Weights of a small transformer language model.
Size: 14 layers, MLP 512 SwiGLU, 9.34M parameters.
Training: a variant of Adam for these matrices, 148M tokens, 9028 steps.
MLP neurons of a small language model. Each row is named by its layer, matrix (gate and up: input weights) and neuron, and shows model dimensions 16-143. Each number is 128 + 32 x the weight over its row's rms, rounded and kept within 0 to 255. Numbers have three digits each. A neuron's up and down rows have the sign that makes its largest values positive.
After each neuron's rows, "fires on" lists the tokens most often at its 100 highest values on Wikipedia text that the model never trained on; "fires in" lists the words (lower case) most often at its 100 highest values on Wikipedia text that the model never trained on.

L5.gate193:117197132198148167098107048103188170085095097153147189161118135068131095134157110099127093080135094119159099118159067128132123138125186147154125127081145150098169121145190114129082156094071156132065098106166128157213120110127157106190080168136111082107121139130152224118112112117179086118129193133112147072140120115141117083128144152144104121082151181133064092166162134140138139110080
L5.up193:103177103125106132138126042079125105140129115131128150179096078136118150086154140078157104076122137130135091154084130129139066176113099159159109141142089120122122108219133090163119167143056182104130108140112143134093164096122094105135164134151102094128105115097098089205185140116157088194124162106123099095124190122123096148157083154144111111115107227106146098093150123140039143165117
fires on: " by", "to", " to", " from", "on"
fires in: "by", "to", "from"

L8.gate436:162134083146134111157139124152086165167132130150158108087129137059149114159156169166160138123146138132086147075180125090134178116144154153066115097107155168128183171122147167072138105111099189134115133165120150110049106139205128115126095159082118122168181132176178143119154169125121108144100107137119050151087109087101145084140185178053126185093146138098142143139122118151155086044126
L8.up436:135161161106113091113143168115172079130098171135105119120119137131117125200153091116163100070145102108144139119125136025114116116177117111142141170088109129150090114157126120089155134097106137191122097066133153122106124144197147183130095081105126157173164157169166162135137118142120144134129157093084128149135129105165109102097171093130132156120159111133150157138082117100117079056175
fires on: " It", " it", "1", "gy"
fires in: "it", "its"

L5.gate108:117171101123098123133117099085104103088143103163138207196127082109170168172092142144152060113122170107091128140075110087077124122143056157107168134097163147160110095196164113056117166167090129110139124158151136163082198113102183085178085141142140113128117108153159058144136150098186127112120092188097131095080160084101101123161154166141085135070120137132169179114112108131135158114093
L5.up108:103154088148126132131147126051119175137124122092164172124124082084170187163106153177125168106074127098109106159140097099078160142112075132134155149091125136167133076189134189118154132161114146109089130095117186156111170066085084108135099146137164110110118147100171089139097119140166113094114104177079107126138126108121040071100074145105074215086103117149156117129101146165122150069102
fires on: " to", "t", " could", "m"
fires in: "to", "t", "could", "m"

L11.gate504:104158136104084116092132107116118083139043128184118128174120123116080151146152146174095118103107133130145113107115095095197184164096098098102111137172132107125143145147132121066125126138148117169114136176143121142140170156110145169115124092100170131125104185199051126097128089125171112163126143185127146172098123137141126110177162224191132134117135120150108203131176114183115099170184
L11.up504:159130100123105133083142137083158114106152147109149176064148186175096120198147141208113088064158080129089131087170055184177161130127118101129150111144113119139177105082125122124110093094184074121106104163068091142111110109153112048216168131141158147124129142110115115130144082086161150125123108113104094123113088103096148108111163116145130135173118093086079130124114167128142104149103
fires on: " an"
fires in: "an"

L6.gate296:089219079095075119084113167167173164076078163124127094153114092160078051112181112136147107123129153080126100127127121070102095137185140169111139151100108100159134144130116146062162098139141155170136144043120080175106163120105156168147139148125138101124070133153145176145135151109121108125128159148129148142131085122140195102186124158086085152104093069102114163121118081148158123117140
L6.up296:095137134094108080154102149129094080101125107139144147073158157132136158073125094146161131151068141122157077145125113100067117113141039112101157144068111120046152153125116136139103092134088145117146093085085171181145105143085146106152151142181122106121127128133131136160185122175145119192118095153137143128134124114153175132125129154078118133155197130094137106117128125120112161110136
fires on: " that", " Although", " While", "th", "When"
fires in: "that", "while", "although", "when"

L10.gate495:146146119124127089150138123157121137180159112183119150140143128131130149153098033134157144121092026124081090133122081116115120197183112170139142104134108125152144117107073145093157110108108096144135159145116100189051141195160148098079125110119177126136112137145114161122193110061167061116150138094123112118090127109127100126152161163138075090133134112022120107091066113155149132131106
L10.up495:143148102110105144113228172127124103153111154099148122176139110113112223109134114048163131091065160157113169158113103114089097148128147166139125166143141139113179090098118145144102206123117055205109161143124105142108173133119126158106151181119105086152108066122119146098117166111180167114143126098094139095111059173129085101127080117158069158142157078119143138157114085157184114139128
fires on: " and", " that", " of", " which", " who"
fires in: "and", "that", "of", "which", "who"

L5.gate445:197165056149141113076174131126090051121118173145049168138170144120097135159119093124163077120152089152141178087148142100099081138142115137081120198091108116123100111080174105035111099121126114156099125054129097121162172099107092146117105148122093104132088185101163145143136124148088069090141056143106177146152144128115166125134136131092151137133135188172163110173148163161092145110113
L5.up445:162144092154132077099150141127095126104189184145143117147173096141149137125143111100159152106159135121109112171140159146137152144140152165102105094142103109105089133091101119080130100077135146170132079198075105107149186032130113075110106082149121160199114122145183161091152116143103105128118128095119147140164200124136072131194125147127121156124105110151133079102086123122082190118176
fires on: " he", " She", " It", " He", " she", "on"
fires in: "he", "she", "it"

L3.gate224:147131137172125135091065087137179116142140099103191132160096086118107185144122151121174128196148102164176113181080123113122130154074155115118087104120144123064071113158117100115127168099127099188147137125102150150176145141106119125174136158117069138125101193122141100170177152145123153071060091137153079134112132085160142155159189138167058095165100145104152087111111106149123118109109
L3.up224:071071087124122134094156142204084156136174126183155110128135154133170090221159188138141091153082160196108158098134134133091131139124131143134098139082115112119175101155172142083098164076112152143118130101096147129064131132139115134133162125103121141148155102107103115097115133145089126160083073149201125184119189114134136192163174089139141116175154140172128136171140146099151108126131
fires on: "2"
fires in: "12", "120", "126"

L3.gate39:105126070089128121127152182119096098175090160145130110120119097132200115175149113076152094092131098181126140112146204109131181152148147188066125142185126130133099080056153122100143103115114085155181119123143046175114175172150139100124110150056093070194178144186130186082106130074120140117149133164109117170077124113184163155168145147136069142115164149109131105138084130183141125142171
L3.up39:148140062097104076090137202144113151157116179094153097064114187175177101126164109065157050079165117122162152117111155106092135142143157135080125141172114123128102115119177153133130095107105104135132078127092131110107131142118114083096122145098109127225145129144153126105083147113120137092138145063129124159166112127171089162138095143113170166142178135101190096141190152130143121129098
fires on: " It", " it", "It"
fires in: "it", "its", "there"

L4.gate193:110157158075132192132135138138117073087130135183141112098154105149092048131119121154159124133143073149142138085185162083048089116141113141148172121103158123114134166128179197123092140114131097086136088169103156095098138141061109161120141107120102085124137129135180136174080109114130117194165149109129162124093091093131165096122150163109178080148164153122149137117141156108201151174118
L4.up193:090197146103110113114124120188135137088139065127182071100137130119119151114076112149129158152164130117128164115143118102147158076124116123127184135045145145080155127115087159066119098132128125179153102080139125167116116124123180126059079128140114101200167153143168139069154152110113163124148160113121112173055105123181154102178177153078152137159159127105147094191105136168195111185160
fires on: " when", " where", " Although", "When", " When", " While"
fires in: "when", "where", "although", "while"

L4.gate381:119162085170106160203073167068055141184096103133105165125063048175099119155154114079063079169125172151123105110162092144103144089143170154121172125184155160086115084184149110098093144155096077129136145120115139068146146155118162144111140158153126135157089188145100152149079161094137130105153144103130135142081171106091106121143130131088092124155124190146166149134143125100104122166082
L4.up381:119138117112121149079124150161103099089173124100149080127193145154147127171137164148126106111075117106133063159123138117186098135171072148063086135114143122124076114103129093175120147115095176111169100169116151123072122160117114101157136160158162119175130129119056126140187174140118132182089139184144151135069113130167108141145134128188129139114142103130110111098140063103096154129145
fires on: " from", " to", "ut", "m", " in", "ing"
fires in: "from", "to", "walnut", "in", "supporting"

L5.gate32:086121094107139188125154124091129159149106124088155110095155176117209106200150096057135065054074086160139114186127124106133144108157088157090137127159165146131182082157128104157091162100066161121090109136102082116089076100085184134119124138075152132162161103101102101128111168123159060111093147122100164180130132114088144079154173126120157155134187152123132146142140102137045125169088
L5.up32:077162097134145191145134115090159110193135095123164101113126135113167159146084114131122181156155144151131140142177116168143112123073165093150112117080100110146128131159165087145098143147177146074152107069182134106161170155083105157138126160121118148143083118087116161141131125128126106010102140118202070115122153165106077154143148118118131129166155143192124102125085097138150099091065
fires on: " by", " to", " of"
fires in: "by", "to", "of"

L4.gate144:129101132168127108071140089096125098127088147107186149119135100123139120102120095128116079123170074067113169123104151095123090098123104148058128134121106173193086175098138119070184104136086093139072138135087130121062149136125107082186143120126110138094167204157190113171099161076114140155059131162094116056096099068124082118150090180147133144157136137081091156123090112139104147120123
L4.up144:201151159104107192073163125146131138161077107112171195097154072090075222138143103129146105127174068102060187107183180096052154169106191155080103122131172101171122156134092140112147144139087058097113118147135129092129188101132141091127155144127068136094144132125144128148148148134157131127103110146131110148175140146104122119146141135136171170172145104143158111094135126113109121121146
fires on: "s"
fires in: "s", "its"

L11.gate76:113145121135088112128110089103122127143193160077112178163122094163149214131125132103137155147121133111069139169169140124119063165143155122113113143092151148081093093191120122120108115132124139106052078107118189176149103087134044148145146113099194096148102173185098165094160113073165126099117179107092138156112146056094132103173156120123141159141148046169140106186149171159090144120164
L11.up76:179146182180142150134162076082094096114106152099160168138135121152205115114143162129154130092177121133168107136155105054147113143147143107080108122144056097096103093148123120144167159129141124052102141137131122115115142127139178150139050155202145151136027125105157078116121118125130142080078109124097133108187093200148151190180087152111160056118148143156117149135144133155120078086156
fires on: " a", " one", " part", " member", "c", " been"
fires in: "a", "one", "part", "member", "been"

L6.gate481:146167142128086174108174071164179149116101120153167112169118133212156085161176145159118137127181151095053103088168137160103124105110129131143142174114130116159114126109162203139124105125157123140101114157113111091137131088200138129128113171128068105092147158180201150138177114142137140140128151139103152160151092163119114113122113151063194073170066124110137104113146144092160174078121
L6.up481:148163142080131176094111101122114165128162131101154119147087107088124114098118150196143140145068139126147098129086157150157131110109161125189174140143084186140028095158170056123163117107138165160137119156177158059110152112194162119147175117100109147191144106099116149123162125137117144148092166116087111133099114156123140143163126101066078128153131199113088133155121133151178170070164
fires on: " As", " as", "As", "as", "ces", " year"
fires in: "as", "year"

L11.gate348:137148137156107152104172123185132134097102094098177176133148160078131101134105157132197132093115098154179139143193156137103118115103152173151123115146116078110164139112116126146126152182080124120168102115088166109123153083120160086168069113172140138140167135080115148146091141103110107097100058151176184145079130111109101105161188158147134142151143123102167136121094181121110062111108
L11.up348:128197123118174132145129163097117113116118120102160215113193083121107170120091195083144180108064165125162169163131138119132187168154125131111086161094128113149140130065147096151085129110145177174109117104164062159104102104088179111139087037097067146116111150100179113138136148174110134132107118110124124122131111132130106134143109084120114118194163180133117130108120146098146077118120
fires on: " a", " Candidate", "pop", " Record"
fires in: "a", "candidate", "inpop", "record"

L11.gate388:140150079150177105118158137148151074093166116122190164106128147097149120180110115150148079139114083117154121121140118133106103128153148089152153147134105151133086101046120161065125103108080086096050123080061144130079144096136080095180127162097138131147158173185114196133176125133156136055114188145147152170126164128108143087148134169122092135133097075136150149093126152161094132063103
L11.up388:143091127107112135134120138155110080052125176158090121124124162165149091099135154110106095194072138138151143108187129126091156137171154137176157119106193049141115170137127110163173148126093113121124062196123142138080100121080110165124092164136187105147161172136133141145141089102132073104144102151185180142135122096165120144134181146113074156123153080146096095150192167128137180144176
fires on: " which", " It", " He", " he", " it", " that"
fires in: "he", "which", "it", "that", "building"

L4.gate447:109146138105088134116106125084058145075136120092165212119111099108184152177120173098157086094107142087107117084096125106148105137127136162091136160102127103171159112166150165034145107086083083109164142109165162223122175133080137117181064124136107082096110082113211104154122144100143158109150129164155094142123146052108101111136152139099152156102174147156153126122080166126140125111101
L4.up447:119116123134212141129151130094105145068135096067169148115125059120209190174123158109142143076096126100172118107119097114129109106153134170131166174085138104166148109106092142126100142126127118098120139160151154192103126115081090105117108116122143140077131098046151051169147189113145097097210094179132099156092134104083122065113145133125117172089090169154142145115092163109132144084101
fires on: " would", " to", " will", " could", " must"
fires in: "would", "to", "will", "could", "must"

L6.gate359:149201109075077112171084131165159133115093137111104111148096148126126074148152105082094120117130146147089150129097118091087098103138193152133137187081132101102138158104115065094071123123140178103069098095122136140122119139158153158055132160095120161185090143169206204124116101084134137046159161147107108206090137159163170134188118144137107113113146088076124146147094115150157113154133
L6.up359:101119077182076125140182118142072139142181113185066115098167170112123114092130168103134109070164178093168155152124137067103154080127113052159073137117130065129076153105154126098162100098158140105130122136133072141105143133154116160096174151183171165161132167134090146093069146150085128111120074088140172158097133128175165094097218095152152129111165158116116108142108158102115101119137
fires on: " it", "hail"
fires in: "it"

L6.gate274:079141134162177113114185055129079115063110099135114135139132079085139158158116088136157089112104158140113091096114135081097151102157148129133121148133128172087172108135155118177109103079153122122111129144139126152051130150125131129052078144109130163117149074136138155133166191063206143137094150127163158167115138127098114127128130153163104121161164125159114101111105143105180119113058
L6.up274:076166193114182137154123107135125096134187134087129140147113151144107127136105079119128103157156088200124112147174146096155108151118175174188092088161183064153153151139163127165072123112160097114133116160126098112135171171094155180117123096108127156161105083120138069196166173056097123076156125100123143139091102075134128092139141158143150081091080134153085107151128104137172145149108
fires on: " by", "x"
fires in: "by"

L3.gate24:150207075100081101149178127113118076204093098152171169089126134137130182112101180156146111097019121141123133103091148152134082162095146133083176160166113161124139074168134103119162160113109144186167129098146081113095085141141151081045109108114135106203197093130143078177177141115139120117158177102113117165161127072125127092139148066088110147144156096126129157166155134162128105129143
L3.up24:123124154133143110169131211095109090180129164126123091123212108163110127129134151169105158181182110124173091082124080160149135144135104065143154192149104104103188109072124122138139159167119134134095092105124210093180108088151144100108099193083122085127123145161091168119184164088113164203113127077153161133211139149184155078140075068130133118133094155127124138081138125117137109118157
fires on: " University", "uc", " Games", " Drama", " Championships", " Racing"
fires in: "university", "games", "championships", "time", "racing", "dramatic"

L3.gate260:148143059154207113117174089144122150090053175111142225065106110143147093121134089138153102153110088077088158073154133080126088115086118135100126157117088091162178164126166147105115164174126129194119132092119112121117180121143134131136108150108087152135151112082149119145142132121153148116075124068156128136176121116172158120184135121128163148181107091107171094134117135124086115113093
L3.up260:141143166185191163137121083178089155119102162117136168119116167101155136148143073130152070144148157094158163099094147108123084120107130027131165121208147086134097107151107150052151119194071107171138134122122170105116157120150104096105099129195123158049148136058195079114126147145157078152081152188106151081141130141115128109136122177132107178150139130141154162149060118161164178093113
fires on: "s", "m", "e"
fires in: "s", "its", "m"

L3.gate251:155124150116170093107149127129130160128110147143124153115076117139175121103132129070127160098143117109126113135086081091087142067151133130147156035131162123073168147118170128136147194139084177099107177167139142142233118118154093162149188131145118146129129163109143088162143115090099151026107142127165177169133153160130120213171094144133117138153166195080060137067122057151136129139176
L3.up251:149165114137130130142164159090131081170078130146162117141127154084174120122102141141088163121128118122099080134107144117105084072115145186173115098103142082091139155105153117164143220129109095169056112138103122118152166216094172141131075116109134133117162154118115154140143186111144130130104138122061157073133095150130195141144135144149151128140156116127087153079130117125138206093173
fires on: " as", "1", " for", "rup", "ting", "0"
fires in: "as", "for", "syrup"

L10.gate313:156125152105156135130123138147098121148071093075177157166114099157091087169152200120154122127113101129103171111097079104129107124071115150145117101177161080087108123067133191106160131113129120102116112105107122154125157102099145155172094126099106151108162115138139151083093150161118104161116168205125134141100146150176143139180134123158153158117203126129107146122190117170142166150096
L10.up313:079155117106185111111159151143092181181070157087086168125131152100088115096113116158170084172112081120181201082224166162120149088118124049130138065061120134117128137147191123175108170114117063095153160062148121148110149154122108109161126117102110146142175137163103070148186139169158110134186150105124116134136162126162100073150144180096112100139113120128117153050109140115146151131122
fires on: " a"
fires in: "a"

L10.gate220:203183071176124158201131144183101117142127105196169102155065115109160139129213125079114102120068105156067187110123127123124096132102101171062100169113133096128095146150130144140121178125151079136155160124123077128112141154160142137071080134132150148140145145105156117155150140143163126136115158111115174079106179097126085112156179177213048155115113125100123132106113067126115146148111
L10.up220:175146133096163180178129115154127097164167127210131109138063115131154164165167100051096104129142047129103129104141043151142162091176149175106128113173145098114159108159085120127150133131118074126140191141112058108129105119139168182085130094174118129154078135099158204077142199116145145147133160123117133080122109126165118116107189151121038179133085108082169141122127067127123128124089
fires on: " and", " by", " of", " with", " at"
fires in: "and", "by", "of", "with", "at"

L4.gate250:097139072179150145089162166149087147144108164190128126108104116129167093146201121111157107100125112060170174128145146140073104203060121128165140141145135131233118160123147155134103104127114135130122155194155138111130188077177155157157090177093182063101117147126124095058106146128112115114128129168117090116130176097153137111137125142155148061098137112138108133114158146118116100130067
L4.up250:069138138111134143110183122148152106115158092145131109110106144109127109117098129143151091111164138191105153141141112152102175163077107129168155186106157163149086176099152121142128093083061130121103180132102186140148114159149183172163118114147104089194150128154048128134086212152107064095134123153180083101094095125166148108075142134121177142113143150079096129099151099090119183181107
fires on: " National", " Grand", "Military", "ional", " British"
fires in: "national", "military", "grandjean", "grande", "world"

L3.gate340:134124128154107089137113110096085113146143120196153126102133155086105194116170153088157139140080133158151136149148057189098116157148144141110070114135152162077062107152149126147161108097176121135158141100141141141118133147183126099157115173138139099184072124161095156133136156142133134165133161197160151143116120158158092101137215134103120047130187130137132172121155155100161100179115
L3.up340:112127127181143141123089103118183172067097151166145144162204186137114183192162138133107121102137201192124100174128071127191144135106069168153103159071130130107119132185168165154073103156113164114182158154126134104117156075160153116113104186120124110127096154120078090146163141127137135142127112139163088149127142169091102127100154089101096081130157141148177116107151121111042078116124
fires on: "2", "1", " over", "br"
fires in: "12", "11", "over", "thoroughbred"

L11.gate289:152171187161125177111105118147127073102150122106091168101145111206130157147125176185180182140113129066107109160171120067131123147114150132138193154132161117110141143078128130131087120154146116113097038134100151132158107116140099167124120129138160071104166144177093123109103108082099150129125128153105102124129103106089165093167114143065138148120155070078133122104082109140090091112080
L11.up289:160125171112112182106149091112110119100148103115190142112176174131067096086075186142143139111126137164160118177088129159161135162085101137131147096198087137092121139100174101103100137062069092126086141138164137156081137165139139108085132101122158070140101140107133128149154124147036108138135160123137129134084113134165176107103130101086117100094147137094160134136141113116140063152107
fires on: " a"
fires in: "a"

L5.gate35:087147129172187155115099119123128156152101137082137199135127115104098143099190147104129111114111101128147130144121124130213096131172080086181160172107112133071101165128145104191118128144129102175096103058111096126105180097115097085126141159123110135083083148145117163145119098092157138086105164149092184148176095092133147144171091140075131105148104146061091164163173114131152122145161
L5.up35:123155143083178106089118119138060075119132132127126155167161124131113147184134156130121139128149088141078124094106135131144073138106075103082186083179152135091143084156134139123059091125088141109160077103114119139141079137081162119105107112143148144125100159127118094163143168113058054191112179188179145127104117205095130171199146123127139117098117170085093176202101152118075160191097
fires on: " a"
fires in: "a"

L5.gate106:129103123153126146144175081134135074104160140143177161162163139132159144160145124104067089086142093108103100109109127122162165136151108148139091109161197138126161142084108126077130049151139119196099116146113067131137075127172138164152086081098169136087143170153066108152122084169180096096139082097110095160101152109146114088129156178133139134169079103081056117149144168126187073146095
L5.up106:103135094109138106150142131128131145123130126141167094098103179095093149128114111077162137187143137152125176122101089079137135110111156092191145133119172096133163094103144079102051111129122139090136119138095130128171181109123142129095136093131179193114123180124083072151041171155177131118198150170072168147146073152091156019125137174109089166093121129102104107095115153118103144104154
fires on: " an"
fires in: "an", "angle"

L11.gate191:125164179131166124142141113085100077131102159160150117121152128131127074092119107132089138151103071132156107085142085130128132149154098165108111120105144016160120143108123181120126127173123122166170139051096134182112125023108144120184140131138143084087131140137077093132110164136174165188172173115090140108112102112153118111142113126093075165112138039090117136130165124173157153180132
L11.up191:174190133119157146107170161091153095161086134125186076136104132181115145132163187129176152136095127208115104117173178123141117114095116118104149092115103160126124129140163087110085161150111093102119097098102113092100111104119105134135064190106069092158097109080154093162112108107138172173160142130179155101103113136137158179139132144150155083140172141137083183127108136071175106103080
fires on: " a", "A", " A", "a"
fires in: "a"

L3.gate289:068151128178109139093125138163139105133123159107104141092146153182144143068119101077125134151143139087162158019166128109129046139116155133048127111081119133127106158161153130130131185075117153117094090109143085136122164140104136070107131132132206125151183149151151133173161136142174147111113175155150156120078155117082121103154142127124091085128093156065109128103139065157103167123143
L3.up289:158136151111057130189092119099112159139101117184191195069085077133135171140175109145037151146118144092152100129125054146142203151076125081079178109126084084161125116157150149105093135142160135122138068129146081113170147134152186146145130185117107194111110170152124186120109086107151111078173110142152132193152086095195159141166133071083126124166145170170159057147116159092108146124129
fires on: " at", " near"
fires in: "at", "near"

L10.gate491:122130125197130132108108126130102121132083107185137066199111122137106124169183121191128147178158079098107157110162137139164051108125138163161181161143112165068127123137118144112099137132102090101082147096165098155101120106144084124141128160052117119175119157104092089138154133123165146159115203120100110162111083107150159148102137166105226130127071117158132135149096121139145135141128
L10.up491:092065158174101165092098134136080094124113123157212112189130102148151118113125083150130095161144092155154115098089134147160117090141093131096201120082089175115082154145157116097091100190111160118149157198125097108090133119072093106171186182143162147105170112080141110149133084111136133104168121117150140174060081125131209187134154090154111180163115121128189099145127155143129110119145
fires on: " As", "As", "y", "al", " One", " some"
fires in: "as", "some", "one", "no", "many"

L10.gate318:153096106097118155107116122107113136122066174089170158161113157147097150127122135126147136099056163093136148134123175157150133126118110143092131096135122118058119121142102091143124094113087096089059080169109111190119107124128119133141122123103136140071150162138104072184065140107158159090100119156152186069076127140071132092128090118099160161089118123104071144078131140088152079122099
L10.up318:155130105093143103115083107138155148119142160129157155149140073079100117124151134066111120127118129150165181089193107145140117119103108105107124105070124119126109123184104134113097152159098182167164183083124132129113124171114188066138110109139136158169168128161121090166163179132172175147126120117061150105132146157178119150110183115096153147123133165204117157130176170098089149121165
fires on: " a", " Party", " War"
fires in: "a", "party"

L5.gate189:157140156134096171119089157154120101145130125143159191122103121142097138185156129104089123096062180138138107074093151114139122125132157174074095163139072117143139145199182105081101109123088174078120125114151144104132126160111161146148122121117147085129163173183159195132193122085160172089136122167164143158115181124148119127135101164176103191123103163119142112118136106128116158151057
L5.up189:079146101085125122153131109121081086120117137131170158143112148153117144105104124126111071086056111060059147073118129159154188130134083125035088132167149088128129076164147058138122103183101141130085161157114165084093142173136144105099124095181159175076202149154146103110116129132102127162170132161094122148120168128157146121101129126135127154111127097143117130117064123131118147139083
fires on: " by", "t", "ca", " at"
fires in: "by", "utina", "luca", "at"

L4.gate187:098172114175083112132094122108098121119070090155150110142118129142158124118145104126067162101065143136124148155180152106091116113043132145106157085147155173128111112123112113151095150119106077119121121103140073130195157163155134120123081185105127142108178190128193106127097145078173092136071118156146094062160128028123139106124109087111100090102085157129119087164088079091155102102134
L4.up187:060158110152112132146124123100085130139106097173117118087135150185151141127128068116048182094105170095145158148165108113146124099072157134125138106129147128105089072153103156157118158087158103081139122092096069149202121159149122136117106197114113153098178181129132091153066110109141131135127110088122094076192077083088132091108100088097108131085040135127181037150135089050106127101162
fires on: " of", " near", " at"
fires in: "of", "near", "at"

L3.gate14:105209113097152135050106121189121140100119086100145152150173181136136133150151120178118057099140140156151128091137126173072141111140131143113212160099152177163175152144146192105076114095125119137184111139105119172036115158058162148092082130133143128122123160141184107160157100079124131123113138052150110103151109102114148102144127173189128103153171119066151124164147090138109172137156
L3.up14:094141141087106138148069136165129090095152083141153156114095128082072155137123062182117093118128134134123067121123142113082143054072049150075168130084134138126172125132183137077119117140090135143095132116111148156101136242071158084121131127145123054134061145121128098148119128175085141108123095112123129137187075074118127064124120149134115115174160150157150154130138117121139137142175
fires on: " after", " After", "After", "When", " When", " Although"
fires in: "after", "when", "although"

L3.gate56:099149116137133072101131114170144102128116147164070108108166116114160134113168127073107121164164126132086079103170136092087217164179135137081160100167137136142122149185115196122122131057105174088133098072131168115078152152103140146114064139068132096121096194188116198111141143100157131086146109082100138101141107116156114130124118115150118103153103074048123083149121079155121106054114
L3.up56:084141166150101107092148163140125108110148119171102144124063103144158119128172118050162096144149145178103115075113131119079119150135136126089138114164172105132172108136142165110108131120090121143120083105143109117089129155114108189111080163145050152176097142156071157092104149115125123086079123073120158135159079141137120176113108141112096144161060041078128153137181095120159080111113
fires on: " it", " stay", " Pat"
fires in: "it"

L8.gate142:103146094137125112136164141122118171161186069181143123107134117099136077149161155100176080090141138108078147114148131114148132166123137180069068072102095161159156165125145135143074175145051171099092139177139130174143156168176127130160117070079075183162130105125127144111197119136085143138052173142174093152144145137160162169164127106146147154101160132077124124164107063171122124148114
L8.up142:138049102122130155104166107110153160092143164138136122130097126127104102125144138102127094107105178133113139107158108115130108172165166151058111083125126139177160065149104198146092132156095195090126107136107096115086151114086087178140150092115149144112128124065112107097107082110171117102152116144146118113159125134126139119155149147188105133064147198151135132130126091128178110077063
fires on: "0"
fires in: "0"

L3.gate499:119113116200122109104152119122086083116090139135167171098135088153115123135121089118159055141168097086094194099105123058130062076096141138057161153149116164167114157127133127059159144179074088148118121096088112108092194111138162075166130131153163134097160202132168132176101142080138102109084160177114095080130111078117118069154126173112134169146137153066125165144117109147117104115082
L3.up499:193151174064106159088150105157107143178096090141182173110114121075070179104131116087155085128177107165084135101147163116082133129115196159107115140164145106193147149134092145130117093142143053144079093163108127110133168140134118163126183113114089154103113132159099123141125141162178105127124149128171127111103105228148149069164124135068171136159148085118157128117142135094124137144123
fires on: "s"
fires in: "s", "its"